{"num_hidden_layers": 11, "hidden_size": 256, "num_attention_heads": 8, "num_key_value_heads": 1, "head_dim": 64, "intermediate_size": 512, "vocab_size": 1024, "hidden_act": "swiglu", "norm": "rmsnorm", "norm_place": "pre", "norm_eps": 1e-05, "positions": "rope", "rope_theta": 1000000.0, "rope_fraction": 1.0, "qk_norm": false, "attn_scale": 0.125, "bias": "none", "tie_word_embeddings": false, "parallel_block": false, "init": "uniform", "init_std_qkv": 0.0262, "init_std_o": 0.0, "init_std_up": 0.0262, "init_std_down": 0.0, "optimizer": "muon_variant", "learning_rate": 0.00242, "beta1": 0.93, "weight_decay": 0.055, "lr_head": 0.00552, "max_grad_norm": 1.0, "warmup_steps": 200, "schedule": "wsd", "decay_fraction": 0.904, "decay_shape": "linear", "final_lr_fraction": 0.1, "batch_tokens": 16384, "max_seq_len": 256, "doc_mask": true, "train_tokens": 133800000, "max_steps": 8167, "dataset": "wikipedia_en"}
MLP neurons of a small language model. Each row is named by its layer, matrix (gate and up: input weights) and neuron, and shows model dimensions 32-127. Each number is 200 + 30 x the weight over its row's rms, rounded and kept within 0 to 999. A neuron's up and down rows have the sign that makes its largest values positive.
A block is one neuron, or neurons of one layer that tend to fire together. After each block is what it responds to, as a language model described it from the Wikipedia text at the highest values.

L8.gate69,196,189,236,164,168,201,180,168,189,243,201,173,178,228,133,224,186,218,218,223,202,224,225,189,207,186,217,157,209,262,141,219,170,173,158,198,170,172,169,211,178,211,149,222,206,210,198,194,164,174,225,213,252,204,168,208,209,215,220,243,214,209,249,192,189,194,166,235,232,195,268,196,203,258,262,212,243,253,214,199,204,224,230,220,223,261,193,188,232,166,161,202,157,170,180,279
L8.up69,172,234,219,193,180,242,232,233,188,118,264,160,179,213,227,208,247,164,194,252,219,219,170,177,250,217,219,175,172,180,209,222,215,189,229,201,220,249,200,199,185,166,146,178,192,227,221,196,197,162,266,204,218,217,268,230,198,227,214,212,178,231,220,159,224,210,220,217,215,175,189,182,218,178,198,166,205,211,166,165,202,227,181,225,186,161,178,218,147,192,228,257,169,207,159,211
L8.gate454,199,192,196,203,204,166,201,160,181,202,189,214,168,210,192,264,220,213,232,193,201,202,210,214,221,179,182,163,244,190,157,219,237,170,182,214,216,196,244,224,173,202,246,210,114,191,216,178,197,191,226,187,206,186,200,184,186,228,124,178,244,243,177,178,215,200,237,163,221,179,156,235,244,186,182,271,153,196,215,171,185,173,199,164,210,205,183,192,209,196,197,157,235,233,162,177
L8.up454,195,208,183,214,183,188,194,206,239,183,237,127,183,249,205,149,223,158,162,245,183,160,226,178,197,288,156,219,246,229,200,211,196,159,261,203,188,239,146,187,235,219,201,199,216,217,208,200,184,260,219,208,146,222,235,204,147,202,173,191,198,247,179,209,174,202,192,199,195,209,206,178,194,212,172,163,169,245,240,218,223,197,246,176,174,256,206,143,212,188,237,183,150,250,180,217
Responds to: Coordinators and mid-word pieces. Coordinating "and", "or" and list commas linking adjectives or nouns (deep and liquid, his or her), plus mid-word pieces like "ter" in western.

L7.gate7,237,208,242,198,196,193,231,195,180,154,187,194,146,184,242,198,161,220,154,181,211,205,238,180,221,153,183,192,174,150,146,178,262,190,178,234,155,177,193,185,240,194,198,187,232,216,203,230,223,198,164,214,190,223,171,193,173,148,210,205,183,162,185,126,178,253,198,257,118,203,233,261,196,153,200,154,211,252,196,231,209,245,249,206,201,209,191,223,228,190,170,174,125,214,218,227
L7.up7,273,187,196,210,203,170,248,178,220,198,215,149,197,189,213,192,198,229,182,228,193,94,184,125,164,161,191,174,170,192,177,177,171,184,221,155,162,234,228,235,189,220,200,227,238,186,194,180,227,211,186,215,212,235,159,207,259,165,166,200,211,260,164,181,227,148,230,199,215,170,201,200,238,239,211,186,249,218,156,221,166,183,245,183,204,186,168,197,206,201,230,164,137,160,200,199
L7.gate375,212,172,210,211,191,177,204,157,174,195,224,154,253,242,218,154,220,208,228,266,201,234,160,187,193,203,152,189,208,250,201,199,228,176,221,192,195,228,195,189,234,199,202,201,204,241,145,200,173,204,217,173,221,278,216,200,215,247,203,180,193,228,206,241,205,150,207,192,214,169,294,183,199,159,255,236,252,226,179,234,227,149,202,226,241,208,154,173,215,167,188,224,214,176,228,177
L7.up375,202,202,231,185,194,154,184,190,207,249,182,195,199,232,209,163,218,194,245,165,160,232,222,162,212,247,189,173,238,166,184,286,257,206,209,204,221,197,210,223,209,179,207,200,157,213,202,186,170,212,191,233,185,181,203,201,194,202,197,167,235,180,246,101,234,234,234,197,215,222,236,244,226,212,214,140,196,178,244,154,139,194,185,200,148,166,188,179,180,219,251,147,167,177,180,231
L7.gate384,175,215,216,132,237,239,224,198,187,174,192,187,175,208,202,204,167,239,138,168,214,252,215,230,186,257,204,176,221,227,231,197,164,165,186,209,151,177,225,189,197,232,183,134,197,240,185,192,195,175,145,129,234,159,222,240,215,183,176,226,240,187,183,203,200,189,169,162,168,181,231,169,248,183,244,164,166,185,227,194,188,197,207,209,217,205,190,226,222,185,184,214,209,179,182,220
L7.up384,227,183,216,212,173,187,214,180,106,190,204,158,163,232,192,204,233,216,193,127,197,160,208,158,168,181,237,171,234,204,223,116,203,193,202,169,183,207,165,187,143,230,231,228,175,190,188,201,196,194,207,187,208,231,209,230,219,151,195,199,183,226,149,171,216,235,221,219,193,223,215,216,191,234,159,210,200,186,195,174,206,207,228,172,191,237,175,204,136,217,171,163,189,198,188,183
L7.gate480,264,249,205,215,224,153,227,200,212,215,220,240,191,176,229,187,180,157,206,172,207,190,194,173,221,169,196,222,156,242,175,172,180,190,149,198,158,230,181,195,180,250,192,253,210,204,239,164,162,212,222,173,242,230,217,211,190,212,233,127,215,153,191,230,173,197,223,235,262,200,226,241,184,253,231,178,213,246,201,143,211,212,200,173,185,220,187,194,187,165,118,167,221,189,186,200
L7.up480,220,227,217,191,212,184,197,242,187,191,196,193,221,209,192,191,239,210,202,181,170,244,175,227,184,212,207,214,180,138,173,217,214,164,196,182,203,172,180,214,196,206,193,207,156,210,188,222,190,191,214,229,201,211,173,200,188,189,171,184,181,177,206,128,198,175,152,213,174,177,166,193,255,240,207,174,205,234,224,213,263,219,249,206,198,183,181,237,213,151,226,145,217,182,137,230
Responds to: Mid-phrase coordinating conjunctions. Mostly "and"/"or" joining two modifiers before a shared noun (North and South America, Cultural and Artistic); also word-initial fragments like or-, pl-, and number commas.

L8.gate21,150,249,241,274,215,155,197,216,135,241,189,189,181,188,170,194,123,225,166,206,182,217,210,229,205,206,167,191,195,146,247,192,184,191,187,216,197,160,211,212,239,232,182,202,170,180,230,173,185,227,188,249,216,208,190,181,215,154,223,177,209,191,210,177,243,215,250,207,188,208,172,174,212,218,209,214,172,211,176,200,245,201,235,170,208,217,162,211,195,199,196,232,219,234,167,243
L8.up21,229,209,225,249,149,226,189,198,227,217,206,193,202,136,178,218,219,197,158,217,173,252,206,220,215,155,157,196,194,242,126,184,184,164,177,205,249,173,228,230,234,237,168,173,194,225,168,151,244,232,181,226,210,202,173,197,202,148,242,216,169,237,207,227,220,234,215,248,135,210,211,159,185,200,219,231,172,158,217,174,212,220,197,205,185,162,199,244,181,155,229,218,215,152,219,273
L8.gate411,203,219,244,177,220,185,166,175,223,174,162,161,206,165,207,153,264,218,124,212,173,215,177,175,207,186,196,195,168,202,208,202,217,189,198,204,174,221,219,193,206,149,146,210,201,270,261,220,194,202,137,181,192,170,208,226,187,202,230,217,178,253,181,190,151,187,163,202,288,209,163,163,225,210,166,208,197,140,205,181,148,227,183,201,268,246,172,238,226,166,162,216,192,144,188,245
L8.up411,206,214,229,191,203,179,198,247,180,193,197,139,182,162,198,147,220,200,162,205,210,222,243,148,176,102,193,232,209,183,228,202,187,255,197,177,220,237,245,175,169,218,135,222,231,233,170,197,183,165,155,218,212,159,192,207,245,132,168,200,218,181,207,171,261,206,208,157,181,204,210,224,168,168,139,183,187,259,238,207,268,190,171,186,176,208,168,160,160,177,196,179,257,194,192,214
Responds to: First-name ending fragments. Final word-piece of a split given name just before the surname, such as Geor|ge, Dani|el, Fernand|o, in credits and tables; weaker on other word-internal pieces.

L6.gate52,211,213,194,215,213,212,221,142,142,180,145,202,231,174,201,221,170,184,154,164,216,228,275,239,176,206,226,191,216,185,160,114,213,204,187,181,230,226,213,211,162,224,189,207,196,218,201,180,211,183,217,181,258,175,186,229,218,223,195,203,224,169,158,187,213,215,199,224,204,242,225,151,223,163,209,118,197,170,168,256,195,157,204,232,160,163,178,176,188,286,177,182,159,162,191,258
L6.up52,173,172,219,185,198,185,208,177,185,228,176,190,205,198,142,182,256,229,159,192,167,217,248,192,215,194,203,146,204,220,149,234,168,210,232,192,197,194,236,240,249,200,188,166,196,206,200,184,206,176,226,163,214,166,223,163,200,175,152,202,237,184,225,211,251,109,209,175,250,232,232,171,163,204,241,187,188,195,201,174,214,129,125,187,179,191,167,176,218,250,239,225,205,228,210,173
L6.gate107,183,187,258,198,217,146,168,228,145,174,180,203,235,165,211,210,233,218,169,170,193,189,217,188,219,186,193,197,202,207,220,171,180,216,255,229,207,210,207,143,230,222,268,227,145,230,193,190,173,150,215,181,285,221,192,272,210,213,215,236,193,206,206,224,208,236,169,201,194,174,209,227,214,302,205,218,223,186,138,191,154,199,207,187,220,218,199,201,208,220,183,174,179,213,204,182
L6.up107,200,196,191,160,207,138,162,196,157,160,213,242,246,194,196,191,274,196,208,152,171,194,175,144,283,216,198,174,191,196,216,210,154,194,177,256,179,166,222,254,192,196,197,204,232,223,199,203,211,179,183,197,250,177,187,183,207,198,212,217,219,234,230,175,212,243,192,202,237,224,234,194,183,248,193,192,246,269,229,240,173,249,186,191,181,148,152,184,197,293,216,261,220,249,267,244
L6.gate109,207,244,223,211,203,176,224,142,146,149,179,183,219,232,132,190,199,213,194,191,181,199,198,195,204,189,164,233,193,206,237,175,208,251,188,208,223,241,182,245,132,236,196,158,211,198,185,207,200,233,205,212,224,194,254,193,181,206,217,216,168,179,222,162,257,184,194,168,220,186,229,249,223,212,240,156,178,221,207,215,180,226,216,201,197,235,200,262,194,198,216,181,172,161,210,219
L6.up109,191,192,182,211,205,247,164,154,233,203,253,158,188,200,210,159,224,235,219,223,197,172,187,187,248,218,188,179,169,259,202,200,206,208,205,217,191,182,156,188,186,191,208,181,203,217,184,194,218,191,222,240,240,226,233,181,188,210,209,221,191,202,190,144,232,223,204,224,191,182,228,201,189,193,208,176,203,269,203,163,177,224,156,178,231,234,184,188,203,197,187,244,150,229,181,192
L6.gate233,203,150,251,161,200,173,168,226,193,237,148,169,208,152,206,158,235,188,153,137,235,195,217,216,169,231,231,226,162,222,204,177,180,201,195,229,149,253,205,188,202,160,205,225,197,188,141,195,171,185,174,181,200,199,206,209,214,190,241,207,237,186,217,196,242,208,137,219,192,204,200,206,175,241,280,145,205,210,151,245,216,186,170,224,238,227,197,142,174,194,205,216,181,165,169,208
L6.up233,194,163,194,215,204,171,248,211,164,176,204,187,185,196,198,183,140,242,210,199,182,213,189,240,152,240,197,276,159,243,218,204,152,188,238,198,180,197,196,206,235,195,251,217,140,210,177,213,196,186,234,180,192,237,138,223,183,182,202,192,233,173,233,206,152,215,251,209,204,167,174,259,161,210,184,192,194,207,200,223,219,240,224,170,270,200,200,170,204,158,208,174,185,247,168,146
L6.gate366,212,168,165,220,245,183,153,189,190,217,164,193,191,228,213,208,206,173,155,256,205,199,239,234,186,154,173,184,151,221,174,193,190,197,182,193,202,244,185,176,161,270,169,196,199,253,220,201,205,136,209,203,184,206,189,231,187,228,208,235,254,156,219,218,197,226,199,197,208,220,208,253,225,173,166,241,167,235,227,229,237,189,220,205,218,281,197,190,208,250,175,198,226,171,226,132
L6.up366,192,213,245,209,226,157,141,206,155,185,201,229,274,183,175,194,203,234,219,278,218,189,188,199,180,205,195,227,181,208,248,260,197,156,211,221,189,185,253,190,164,156,213,179,235,247,206,160,170,210,207,180,164,193,182,169,169,259,215,241,249,203,214,250,220,194,237,202,206,206,169,198,182,236,158,210,207,210,241,191,194,196,218,211,216,203,175,186,164,202,188,192,223,138,199,209
L6.gate379,197,205,177,203,207,212,221,216,144,237,207,151,228,244,218,216,218,241,144,192,236,206,261,196,212,234,151,233,190,210,245,199,185,206,197,208,180,184,260,163,206,244,185,179,219,223,239,165,214,182,191,136,205,114,219,208,179,212,213,236,174,201,245,233,256,196,196,174,189,197,207,245,244,191,170,195,198,235,184,179,176,221,209,179,252,171,194,198,195,215,170,195,242,244,252,201
L6.up379,161,182,237,204,208,184,207,181,239,203,182,143,200,201,207,223,223,141,220,278,226,200,160,171,238,244,201,188,229,232,218,194,202,172,210,204,174,209,204,166,219,199,223,194,219,250,210,226,196,201,194,124,204,176,218,184,215,209,146,221,218,217,195,163,229,182,217,210,221,151,197,201,253,189,223,166,185,184,178,207,212,198,189,173,179,187,149,204,187,216,166,175,216,153,226,237
L6.gate402,186,245,169,205,209,200,184,213,164,182,160,230,158,232,215,216,151,206,165,251,171,189,158,169,209,216,201,191,188,196,183,196,165,160,237,230,201,207,205,189,160,222,213,163,197,220,227,189,151,163,217,169,198,180,196,224,112,190,268,193,182,171,253,234,205,241,208,211,222,205,217,131,226,237,126,253,154,217,242,173,194,218,218,174,215,213,210,211,238,240,190,243,189,192,211,205
L6.up402,219,195,224,191,185,152,178,154,219,200,200,176,202,184,222,195,243,168,239,178,201,226,215,174,222,216,198,128,204,187,210,220,188,187,230,157,191,223,206,252,190,195,241,154,226,242,278,162,215,195,193,219,198,186,214,182,208,206,198,232,212,154,192,171,180,189,172,173,163,196,191,182,202,232,207,203,209,199,253,207,147,223,194,172,183,173,173,172,244,192,162,185,237,209,246,194
L6.gate416,190,187,194,221,189,162,187,206,184,212,187,208,154,187,168,181,196,206,236,207,176,172,149,220,153,251,208,184,185,222,195,180,200,203,222,214,206,202,268,233,219,205,198,206,199,202,132,216,229,152,255,168,232,194,251,187,195,278,174,163,204,212,231,196,202,159,192,219,169,181,218,214,168,238,209,159,217,221,212,178,210,289,191,167,254,216,192,164,191,190,198,240,166,172,250,200
L6.up416,202,230,192,216,239,167,257,182,203,142,228,218,186,241,203,176,188,182,194,206,235,184,160,205,183,231,188,244,178,154,213,213,181,165,156,253,194,192,172,190,206,211,211,197,207,262,204,228,191,187,183,166,188,207,208,132,218,172,212,152,165,156,195,213,203,204,178,180,182,142,192,224,173,173,188,168,217,142,156,226,216,173,227,207,203,207,130,264,165,205,208,205,174,222,212,223
Responds to: Mid-word pieces and scorer-list punctuation. Colons and commas in football goalscorer lists (Linfield: Cooper 38', Millar), and mid-word pieces like Yug-os-lavia, Mat-he-matics, Gr-ant.

L6.gate102,187,192,224,189,162,278,232,180,197,166,270,239,180,229,224,228,189,164,173,216,198,211,232,180,185,211,161,189,188,200,159,222,187,158,191,202,227,235,203,211,177,149,223,157,221,215,197,153,231,273,171,196,232,184,230,184,185,180,247,187,175,138,193,222,206,212,224,233,243,205,197,222,187,221,213,197,226,216,214,200,134,200,221,145,139,204,197,221,212,163,158,170,163,188,200,194
L6.up102,235,244,220,210,189,195,255,234,170,152,222,163,175,121,151,249,186,161,170,225,239,226,129,157,228,167,181,144,199,224,218,216,231,166,181,200,211,197,235,195,202,221,226,152,252,206,236,197,196,155,216,202,208,187,233,207,170,228,234,201,143,183,176,195,244,164,199,202,210,202,175,245,162,176,207,237,193,194,212,222,157,225,256,146,228,214,195,161,262,222,221,173,199,206,182,190
L6.gate147,184,237,160,187,210,236,215,182,109,240,211,202,120,256,213,232,208,236,209,195,232,190,208,228,175,240,208,207,152,232,176,214,143,203,232,224,190,231,265,221,176,189,196,224,237,235,172,215,111,209,213,213,190,186,226,178,178,232,235,218,186,175,282,184,205,210,176,257,222,243,232,218,253,147,190,200,199,194,243,145,198,158,179,212,164,167,171,152,168,201,189,214,221,194,179,243
L6.up147,220,205,227,136,149,150,199,206,193,239,176,193,209,204,193,145,221,210,211,142,233,160,157,160,221,205,212,246,239,240,232,183,217,222,221,230,181,165,180,235,138,228,177,239,203,195,213,229,174,193,206,158,248,175,184,217,188,179,180,232,225,225,219,208,174,225,179,189,200,224,187,243,146,242,163,222,170,207,251,184,212,237,195,244,225,165,235,171,212,165,205,182,214,232,202,237
L6.gate186,195,208,194,183,159,248,154,207,169,217,214,191,219,179,220,188,172,182,239,146,198,229,244,224,180,211,211,227,187,181,178,235,184,164,193,190,167,196,255,225,222,213,212,200,203,234,208,196,227,208,223,161,178,188,238,205,169,207,207,198,191,157,244,193,271,192,184,234,182,193,172,201,187,239,177,183,189,213,177,150,192,221,222,166,217,238,192,162,243,147,182,162,179,221,194,251
L6.up186,238,168,165,218,215,135,218,206,218,207,212,204,263,205,210,249,196,134,203,177,263,251,173,157,246,257,190,152,219,211,250,248,281,205,252,191,210,216,213,202,214,172,223,216,194,175,172,175,174,179,158,213,201,170,199,181,239,223,202,190,204,215,215,232,217,233,171,190,168,170,190,194,267,226,152,170,213,256,178,233,177,210,161,170,216,127,223,191,201,195,238,223,209,183,195,223
L6.gate218,207,262,186,201,185,195,195,159,232,212,220,173,231,193,179,219,230,234,207,233,181,183,190,146,160,156,223,208,195,192,179,233,207,202,212,200,213,184,202,193,209,167,171,188,229,213,195,206,182,239,158,221,172,274,184,182,206,222,207,209,250,227,183,200,193,155,180,199,180,187,176,198,234,230,246,202,188,186,212,143,215,159,216,183,200,158,169,216,190,218,164,197,203,253,185,189
L6.up218,210,211,199,217,252,170,238,188,191,181,225,169,215,174,208,221,208,228,163,257,210,192,241,154,151,184,177,169,195,175,206,187,234,168,197,251,131,156,167,202,216,233,193,228,210,202,208,268,230,183,164,210,199,202,221,176,234,184,143,270,170,247,207,195,226,179,200,200,232,168,211,205,177,217,218,227,184,266,204,196,163,178,215,235,196,203,165,174,234,207,225,228,143,126,172,223
L6.gate297,216,198,266,205,140,216,179,210,182,188,231,175,192,168,257,234,195,156,220,193,171,210,151,180,201,245,160,154,211,217,207,165,187,212,227,200,211,195,185,157,198,132,225,192,168,234,197,179,202,173,244,207,237,167,227,185,194,269,216,169,244,254,218,191,180,191,171,238,201,168,214,187,178,235,199,157,226,207,189,228,203,190,166,181,166,194,180,178,223,181,178,226,175,208,214,256
L6.up297,180,201,234,177,220,184,237,220,196,199,207,177,232,184,170,189,178,216,212,127,170,210,187,242,178,192,218,211,202,184,191,188,165,197,209,232,187,114,189,226,171,176,251,238,234,194,194,180,220,168,187,236,223,179,228,158,184,212,201,181,220,205,232,153,183,201,198,181,198,202,223,191,229,243,220,200,203,196,177,228,201,160,138,143,215,208,202,223,165,227,227,242,155,227,203,195
L6.gate333,182,222,220,218,186,167,192,190,184,188,204,224,165,215,220,193,179,239,169,213,203,207,194,210,224,207,202,174,171,85,189,212,203,171,235,187,174,202,219,236,185,193,189,191,161,223,226,231,220,218,265,211,180,221,238,187,160,172,153,190,194,220,241,202,191,193,200,185,202,212,247,228,165,205,166,223,217,252,230,195,211,193,251,243,198,204,223,205,262,224,213,197,183,214,203,219
L6.up333,165,269,237,209,169,163,242,188,170,155,281,244,125,254,197,226,255,231,185,201,215,162,197,194,185,265,199,200,181,239,196,191,233,174,199,215,207,164,232,234,215,166,166,170,207,188,173,197,169,229,250,208,233,201,239,225,180,180,189,204,223,224,245,211,163,152,153,223,175,239,206,253,183,193,217,143,257,219,183,143,232,229,264,249,170,168,182,158,246,215,161,207,196,208,185,224
L6.gate461,219,159,217,171,243,205,261,180,176,191,149,229,195,234,197,174,169,214,191,193,187,195,191,205,196,205,262,190,196,222,188,203,157,166,156,243,299,190,177,155,199,196,182,187,236,264,181,197,175,197,211,189,251,161,232,191,217,213,213,203,163,222,181,196,190,215,194,154,226,233,250,229,180,181,161,205,269,241,237,152,220,191,239,176,257,167,216,246,219,197,252,139,213,186,230,263
L6.up461,212,190,226,195,225,184,256,157,164,210,210,220,244,216,171,247,157,234,226,282,224,232,164,164,216,187,243,181,206,205,185,175,177,118,163,144,266,196,195,219,220,208,185,197,232,165,193,204,160,182,266,223,249,168,217,220,203,190,202,223,210,202,221,186,125,250,159,169,151,189,224,195,173,191,211,212,179,204,210,172,228,184,202,183,149,182,184,240,214,189,229,214,204,194,227,205
L6.gate501,216,174,224,157,182,216,260,151,129,254,252,186,188,202,226,179,196,202,199,203,194,206,252,216,159,163,195,173,188,246,173,229,203,200,195,187,131,181,148,150,145,180,163,225,248,177,178,216,220,181,230,177,243,219,188,223,187,224,169,187,218,230,173,250,219,217,166,227,166,179,276,139,207,207,171,193,221,180,213,186,175,143,214,173,242,200,213,189,237,161,174,199,231,190,215,209
L6.up501,208,241,239,216,232,185,158,238,222,170,211,211,209,207,180,220,188,242,211,202,145,176,191,195,139,205,223,209,226,198,154,238,232,198,193,212,205,273,113,221,175,156,136,181,171,128,195,212,183,207,206,200,218,158,279,203,232,217,217,146,182,187,158,190,185,204,154,174,203,244,223,255,204,181,186,199,195,190,205,192,195,231,219,224,223,187,161,163,226,185,175,145,200,220,168,195
Responds to: List separator commas. Commas and sometimes "and" that come after a noun in the middle of a list, e.g. "hiking, hunting, swimming," or "gold, copper, spices,"; weaker on commas closing other noun phrases.

L7.gate114,156,210,250,229,196,247,242,171,156,172,175,210,215,212,192,175,220,164,161,194,222,195,207,187,236,243,216,186,189,202,218,213,208,177,174,218,230,202,171,238,170,182,253,181,178,168,205,220,166,185,215,160,199,185,170,173,243,199,193,248,196,191,256,216,234,219,161,239,188,205,270,223,155,206,204,184,220,214,189,225,175,269,227,220,188,190,212,210,212,202,188,215,205,203,192,195
L7.up114,207,253,227,212,180,149,187,220,193,149,194,222,168,248,201,174,185,200,213,182,187,162,191,127,118,195,234,208,254,217,214,178,202,171,231,205,220,237,231,235,173,153,161,216,214,221,221,197,209,194,189,196,237,168,186,243,152,189,259,260,207,172,189,165,188,178,178,205,209,207,204,241,229,170,197,229,167,94,166,197,223,170,194,223,159,235,190,226,209,177,244,253,193,235,193,195
L7.gate210,190,239,230,224,172,182,199,215,195,196,236,171,193,220,207,171,209,221,157,198,181,231,179,187,210,152,208,189,181,213,274,190,165,193,243,187,270,197,180,189,241,224,191,150,159,193,163,188,281,144,206,169,202,208,198,214,179,157,183,199,239,203,234,207,206,199,222,211,184,228,247,205,232,218,210,208,205,196,174,215,247,230,165,181,179,205,150,193,213,161,188,172,222,155,215,248
L7.up210,224,178,219,189,217,180,147,270,203,157,190,191,202,185,207,174,210,209,212,253,170,222,217,180,266,154,202,233,201,205,188,220,240,211,172,208,213,215,214,150,206,250,220,227,217,232,237,187,257,202,249,213,207,156,230,234,200,187,157,191,229,145,214,183,197,155,223,194,211,220,203,252,250,222,155,210,225,144,189,191,212,198,187,250,208,199,140,179,201,277,218,213,217,212,238,191
L7.gate230,221,159,153,233,204,191,239,151,206,153,173,192,219,191,193,174,176,224,183,174,128,176,213,158,208,150,172,180,181,227,202,191,157,185,163,148,201,246,180,179,227,184,246,133,201,190,159,151,183,199,223,181,212,263,178,207,192,204,212,230,168,172,176,168,232,166,231,212,194,179,137,165,165,197,194,180,215,235,169,199,203,192,201,185,154,197,241,240,211,182,208,268,224,176,239,207
L7.up230,278,241,225,256,211,172,196,181,230,155,199,230,215,126,241,215,234,209,258,193,159,195,224,223,232,230,201,214,233,183,233,178,215,207,208,240,141,239,184,214,188,182,160,274,171,169,219,189,208,211,197,218,207,174,223,169,143,243,218,192,201,181,187,246,198,210,232,203,213,246,228,244,212,188,245,210,199,252,181,198,177,207,152,180,191,178,171,208,245,229,187,177,225,225,242,224
L7.gate258,197,169,197,195,187,182,200,186,210,234,141,169,243,174,185,158,144,184,163,242,255,226,193,170,175,228,223,170,158,204,200,200,180,220,187,199,173,205,181,175,201,188,190,201,221,177,202,216,205,178,202,253,207,237,148,178,183,167,165,168,271,164,228,180,166,228,145,177,150,234,208,210,157,196,168,225,185,219,231,158,213,237,240,140,249,217,169,192,263,237,208,175,165,101,208,259
L7.up258,233,185,188,172,126,275,173,179,174,186,193,183,157,197,166,160,195,242,148,182,250,217,179,158,206,205,193,153,201,214,188,134,203,220,190,253,208,199,158,217,207,193,214,181,264,214,203,163,224,223,233,222,172,216,197,182,169,143,176,195,244,200,170,185,161,258,197,172,188,191,220,161,248,171,219,261,194,183,208,186,246,178,203,186,200,203,171,241,226,250,201,130,192,169,218,225
Responds to: Coordinate slashes, word middles. The slash between paired geographic coordinates is strongest; also mid-word pieces like individ|u|al, cas|u|alties, u|nd|er, and commas or "de" in lists and names.